Weights of a small GPT-style language model, trained from scratch on English Wikipedia.
Size: 15 layers, vocabulary 19118, 64.9M parameters.
Architecture: RMSNorm before each block, rotary positions, biases on query, key and value, tied embeddings.
Training: a variant of Muon for these matrices, 530M tokens.
MLP neurons of a small language model. Each row is named by its layer, matrix (gate and up: input weights) and neuron, and shows model dimensions 32-127. Each number is 128 + 32 x the weight over its row's rms, rounded and kept within 0 to 255. Numbers have three digits each. A neuron's up and down rows have the sign that makes its largest values positive.
Before each neuron's rows, "fires on" lists the tokens most often at its 100 highest values on Wikipedia text that the model never trained on.

fires on: "the ", "his ", "takes ", "its ", "took ", "s "
L12.gate1791:040135100056128236181100088112107121122125168126068092161132080114144130173130054160124123093145108134106122122094109174071180125157108064149123136150133131117116120152102171122096169096200148162077135103152123064139100110097073096123114167218147132194138064118117116105097224135155152128
L12.up1791:138145098147180167162137088161148117145127155132105107102139161118143084126155160162094109143126133193098054131125060167153099133119159157145123116114131155172165138151115100138089092177096144151121139092114150089114089131109129139087137111126173098134119138118096108103120144174052139149

fires on: "well ", "No ", "any ", "much ", "no "
L3.gate1261:127149134120171135111184125117135110123106124146111149139127097137123093106219047146118163129146080106124095140123125182122106115119057131135096106161170143071123165140112095143117114120119188093037101123032112101114065168106159060080148142131122115123117140101151127122129158132137117156
L3.up1261:146116080127109170094150109115149076142118144080105131177183093098119147107105090153049081161133103135073125160146161115057118152169133122145119139099141126092111181114097131132067141156122099118067117128081055115090108090063169134148169141124124110096151187148123198127163187110078122154

fires on: "d", "D", "ch", "os"
L12.gate989:077100069103103134143132180160153101180082131095141106141111183134156133081061108111075145090180170110128128138107143107133112147139115136189161149164121075110114083111182139148175137097062096162165159171106185047113096089136156131141121143137120134130186144119102099092157142159143129105
L12.up989:099175156176150162116128146188112124136145088151132084115158156174175076098120086159119130163086125176123100119154112187176109087073115100093103138134116099151099106060102092128111141164148139118136166101093141145148129148046140044099121124139132104175147115106129097136154097128113161162

fires on: "back ", "well ", "to ", "spent ", "much ", "joined "
L3.gate1156:141113160145102174179132123102106074170168168107136116125115132111151027135139134141080114131148122120065133114074079110140155118093081038164153149070131162115094136136154042140102122101112167147125128154093134158135154138135068136151118136125128124135088177073101187087154099128124111096
L3.up1156:171132127128122155119120089088113038134192132078143100137147114096176101125161119183105171106146095096134165105118141100149135110195162106114163171084155140115147159156098053091109163177083156138076099126079165101190117140117127096128108105123115100119090172137106141060170156151107111105

fires on: "- ", "==", "| ", "===", "== "
L12.gate366:129154073159135120134160112110151105061152117132093080084122147148081138177095190139098166132098118107104185125169094146161097136074109104141161162086168108200086130151138089160072173153118135098141157076095115153157143126100121156069127108129110090134154176105101105116130117174084069157
L12.up366:137113094177170144097185146148185131060150106108125078132102079162097190147084206104087177178098143108134079153172140125124151136079130143122154159090142097182085129122107105125094048141124168089115129103148114149153171078095110122123110109171097117086167082126097134169078132105128150082

fires on: "H", "B", "× ", ": "
L12.gate801:128081114189103121157119045120086135107102172149165113095122170123127132108152084140145078097103137125125162133135093185103067170139122155130141155113146150107117116049151175146151139138127143139124135171146105087109160095150125133154123132194195128096121124100129132075139135100119130110
L12.up801:077068183169135095085141155113081110090144092144052126140129154098096119090184115103110135096127106095079115078080153205107069133088140114156200107105158145126163094151186138132178174117132109158129149187104149107091141099109138157133165158186118095115163105160113091075115092150075160095

fires on: "% ", "sub", "May", "May ", "Sub", "Ord"
L3.gate1077:097133092134153151116160095124155106171080123070092132084114115076176175103160091111175143108106139079115199145106089197131154167126102134156112076112071060108071133161082133109083127103150157094133113113098084118162111154119133152130087196164156155146104155146116192130164124107153065171
L3.up1077:089157127094158146089128183166157128173077125115119112079137078090182163139165151114163130093099162112156143139117098170138170106145050140112154117075065102170121171179151111122078143089139135098117079139117104101131103202159099094100097171147127190121143146149120210107168167107138103131

fires on: "201", "200"
L3.gate1220:145106113105186171098099076081079111069129077136111083150131174121126160081139149110097162093096147073136218129101109131102083142086094182148158145100141145145111119137155135136148128152098124193153151133076117079116095138092067097136062124180067168101119082088110186164128112092144076096
L3.up1220:155069120117166168120120052062064145107103057180123103132108174124100161080146157106134174059113134104132221098098111133111096131130101194155190154105147107152128151150137151146158129112141164139181152131088109116126097124108076099148090135155083152150153096077131157163160098137118092111

fires on: "-", "–", ",", "201", "/"
L3.gate1116:140171056079077069097074107171106122070166086095154106166121176124162102146185101123088166078159175129080162145076126102088143105135106112062152121118139176137101181149205082111178114169117113173126080113168146131120088120127098118080108090173102131151149077089142163113152148141098138086
L3.up1116:143154079067079095124094133190118133136195096160158105150179143125145062170120089097151157123104126085142161160067134128178136110080140111130122110149148140139131160129163135146103124137121104136119095095136106101139135081168124092090078097101124176132178132116144127107136180121099087156

fires on: "el", "for ", "on ", "ul", "al", "Background "
L3.gate1459:117186082109139196108160129110143148112161081122134131174143142104112115166164078092124130093135113178126089128091122092133125137153172140154116144133178087129108127155129164108127113166152110090105117109189114144104133133139093151091157149134114137159142145182133153097145103079124150122
L3.up1459:134147072123152217164135094160159108120118114159159143120153118101150105106176159134123110125130071130140127151084125105098184102106100180154104095124150120145099112067138142141178076176131103107133141086145188175201166117179129073107118138127120130141169099173100139065112147082126146095

fires on: "\n\n", ". "
L3.gate965:204157124122127194108099163117181103131134108095130104137127140150045074080125130126118100128054115112075101046142117128145152085132073084050214107118096123093050162182112108124141092154119145070115147164072170170110157197117101183106115186094163115187119091145118171176139085074137172157
L3.up965:157178084159096143119058110164139153136127122080177071126129124186087121157114137086135112132113106112074107150129123093117176097130117099099100112181124120116114158205138108097115124121089175059108079132132157156212117144164108144101096121108145121131115085152109142118167165099136087148

fires on: "|", "- ", ":", "\\", "\n", "cust"
L3.gate1594:122154141117151099104152093143136077146073189192138157150107102148127093149111086099059134049147145120119131168111116201118131132122151093125165123093102066138074118060088126130114150070142138180107101079136132062159187143137153139158181103095111157124098140162112070139154078123152181044
L3.up1594:114118105109124158123137078188063159081129175138157145148107125084146112148148120154089168073127145065115111144113113146132144126104150125127138102130064062104098109128093162162154116077147137077130059095140135058126175225156149137171140068060108160168170110083140151124183108098083150103

fires on: "|"
L3.gate1504:158116118152123133155132127175116147087087180150150159129153139061144182160155043071072136126148189127113084194117136134110162100117167195130094078076120079038115058134166165147116159130147142131166172058103161130145124169117077136212101110121112144104095136070122110110140123135195117104
L3.up1504:163078149092138137185134125113130195107155135143163110144121141130171164180159108078131095108139157160109157121150130169154099087095113151088125069086166082122109104095171140096183117175141141126119127144158085093213117136127137190134109108123122154132113089103114126145168098138068134108

fires on: "| ", ". ", "ed", "ro"
L3.gate1575:144137124074173088099041073122154115135157106100052113104101079065133155184157073134137097141132119133112149117078097174112105161101148121172120183197156120114119085093109137142168077100138132122148165134111117129145093196088112120120079165193106147163132097140107082151127144105115104101
L3.up1575:151124127129145108108133064167123126125127163148108079089158082140064150141101091133169139126089150152088190153091126118130145133112084092106137149157106116116089106141140162117193072121128154123111085110097157160110135117164146140100097147145100142168146037135117116176187126125111088103

fires on: "=== ", "== ", "| ", "==== "
L3.gate208:105136139146157156182168195077074161148085127154177126157109083133131151135138127106174116067084124123182163096154178120119107123129157111086096221153140140199117082163081144116091103068121125096097160175057106137179141126167111146097130162153102106092158110102084131078088089178128125112
L3.up208:096112105152172106175125133132125114073082141131112120151126132113124137147129062105187161119098113141228124088130192163159143144096126126094099117118147085116084189166139136099119103115153079128164102124101110104141132103132119151135157164152122189178111097050071121096130101146114115138

fires on: "0", "9", "8", "1", "0 "
L3.gate321:173099157139150162160107128179082068157182137132144120137135153155145151143130138117137100148148124110150096120127111167153113076111128079113174193116102148154131123204130119119138174139149133112124047176169115112101073171144093162085165147113173084087163140118149108152147165167078165143
L3.up321:112130127170116103146125144162136181108137104127105172123102153108099058130123136162148115142058187157119150140148181146116083113150141154117144089103107153120160136090094102115090030105140156142123148108090092117102181079154100088187077147098132124165108128089157090160092110069140136084

fires on: "(", "; ", ", "
L3.gate625:145119132115133144191133146224159111129138156156163113191081113105191095159109108110130120077110175151103154182171095199132140077135128168119132116136199109128150131143139123148144124146080099134128138139115151124144062147102159178128172120140120155091112116078179165155120145129169131167
L3.up625:146040156151114157161122143154173182125138191125147120130083085094130088132096087111147134051137157123116137157132090138135162087106108161156146034079110093106154139097178094057107155139102105154125129134110151147138072163155136097177118170117112167127101192089133126136141190151147101125

fires on: "| ", "- "
L12.gate424:072121097151087170152113076127130077067133110131146067144083072077084139148112076173146162140046083084178103126137149085129105117127119126125116154113184081111100117134139119161135101118159138093137160096099115156181156155128179165115116109135189074128136094163141122073123071162169118128
L12.up424:111101103160170126091069166141157103131115154127140119058148144107173159122126104093140082132169172183166125112138150170075130164096158131129130137128135200107089156180091076114111140124151146126176123155160093186132131080154073115154164079154104107165158095076099152152157102157124110058

fires on: "of ", "to ", "and ", "or ", "/ ", "as "
L3.gate1174:083165163107111121070148118093121145183120030127144059169140123135171151094081121097099184116113139168153126099139199103118154139154086150099108120108141113107101172114178122091136084169147160111139090149171124155128128084084098063148094119196132079122156114207135114137096141108156221140
L3.up1174:130119108154160170168166067113161201170115106124177134143118153085096060122185134098120138152087099167136119191082134147107114122107139148167097115142150176142123121084141126105150117161151144071213123111133122111146123156131094066140081169129152134159138109130080062066178151125076144127

fires on: "\n", "| "
L3.gate1923:112109191147128143131119162117129116115145118147115128226143136116154133102121115119087107074145146148152100115077107167114096112143123179125110083072119158069122047123102148036105194142132137118095152162153156164152151130141152089121134163120111079150130132175175116157117118149145133141
L3.up1923:101126191149164131133137096131077108198121101126121077211108120125144134132089180118114097098124088090138094119069057125113085113180129129103100157126128116074144120119152158104133094142130129084081099134155155155074154078125108152163151130148193152101152172119157148142176139144141159110

fires on: "==", "===", "| "
L3.gate378:116075185161127167176133123153111147127098126197113073182145099122185106133144157131099119068110139104101130160151103109094145140107197144158135133044124100121102066167118167126099151107146121085141133073104133137138144164146118167130124127129105137120178099135162154147127080116145099138
L3.up378:146083181181125174197139135162107119146085119191093071146136120122162098143157144126098139111126150109112129156135066095075135153106168171150118113078113150119114090183147168132115159118162128075126121081107144142139138135147108148166153139117124123126133120152167137158120070142140096171

fires on: "==", "| "
L3.gate1657:114146195121101120142148143154078125164100140112144156201141110178197108110140132124099076117055154169108112158101137162118076173149168181153157135080090076103141115106193142092139159069135144112103159081131189175106130152174135140119118104114091134105157095177130118161132077091154169138
L3.up1657:121144164108136130174124149179073143157098121133143156193135108169165161142148126117104108115093155124093125145109138136140084149149149157126173094085088057086129103126190173096179143115126090143161120111140193109114134175138141184120109103128124113129184118138129116150152096113171160142

fires on: "to ", "–", "and ", "– ", "-", "until "
L3.gate1091:139154144140163124095159097116165117150084127184165116161136120148184117116140132092179116130036202110089122149111187111128142128114072101077118080060141148099106118157135184107134094118156096105070092123181112102118122139082124065126135156164150134116122093082129147135142164182141148124
L3.up1091:169179084072160144090176136150150179155125146145173114174121114144105151157152163139139140132084185127116130104121166118157081108068131066119094088160199117124078147128182154129141132121134126150133105084202125102098120132107120146112083120198125124139140070087124116137156178091090140144

fires on: "\n\n", "| ", "Career"
L3.gate606:091104130102093149114142130147185171120134183166184055217108116130154163098163144132081132132093083103105101097152116120130149082134180135126137102120115117104138090157135178099096131087103162084067138154125142166128179165148153146117123125101146193151082132132104151104135057131170132205
L3.up606:126138058114074154140153085141181175148083153093160043172139078137117152077152122125150158094099120102129091084106095068089147048124121128093120066144115095129116114145139071049101041142175164070089120109123173179114170142187100123156170177107117183144058149141156105079171103127179124128

fires on: "| ", "; ", "\n\n"
L3.gate1821:150065148072145034147134139180111171153126123097130104139087085133129086111132067091091086135145127144121166115130206201130096124085153127196124187097102162094128132094066188129176127087130139152119197113146176178196134083145165146178110115099102133098089152116146141167086108196117167123
L3.up1821:139132139084121113170121128131131119160089162110168110101048105125090121139130038120122114093172121158141198133125143141144127096087153151138162136108167121136140124110126172105127138124093144159151141138122205137155109066184119172127088104113115130201098131115125135144141153125158122098

fires on: "the ", "a ", "s ", "his ", "The ", "\""
L12.gate1767:084154104140100189109139137167107054144151125139149106136203087132124138122113073127140182096150182121147103078043157152136099144138110105128142049163145114110171142134097099086107168092162092080104121116162089105139159120139126079106125119147167124112163124062099088141132159180151130182
L12.up1767:125159167089125171148206148152121132074116135115144106142120117147147136180109132129124105139094089131131114089158111125148113113086129127080135145119053125122175117074150088097084164157129157094114169158096130139136173127092140107120131122117154103118168120173125087141132139138097157176

fires on: "201"
L3.gate1932:113078109077105136171158060155126132149132155156129126129107153118096079173183123112105108121093127093130143135145114128107185180183127150112132161164110136142177172052162065108138082130182142108183145065047076081124116102169157092145148193180160132141160076102168157139142138135164115183
L3.up1932:146121079142102144102175086153111156085100067105146102127123143113168068093072101127138134095089184083141177150108120112126100146165126072105136136148137172160138205100164139116149145096115173101156157129066053097127135080124112082149145100172117139098139115069098140147154096095101151190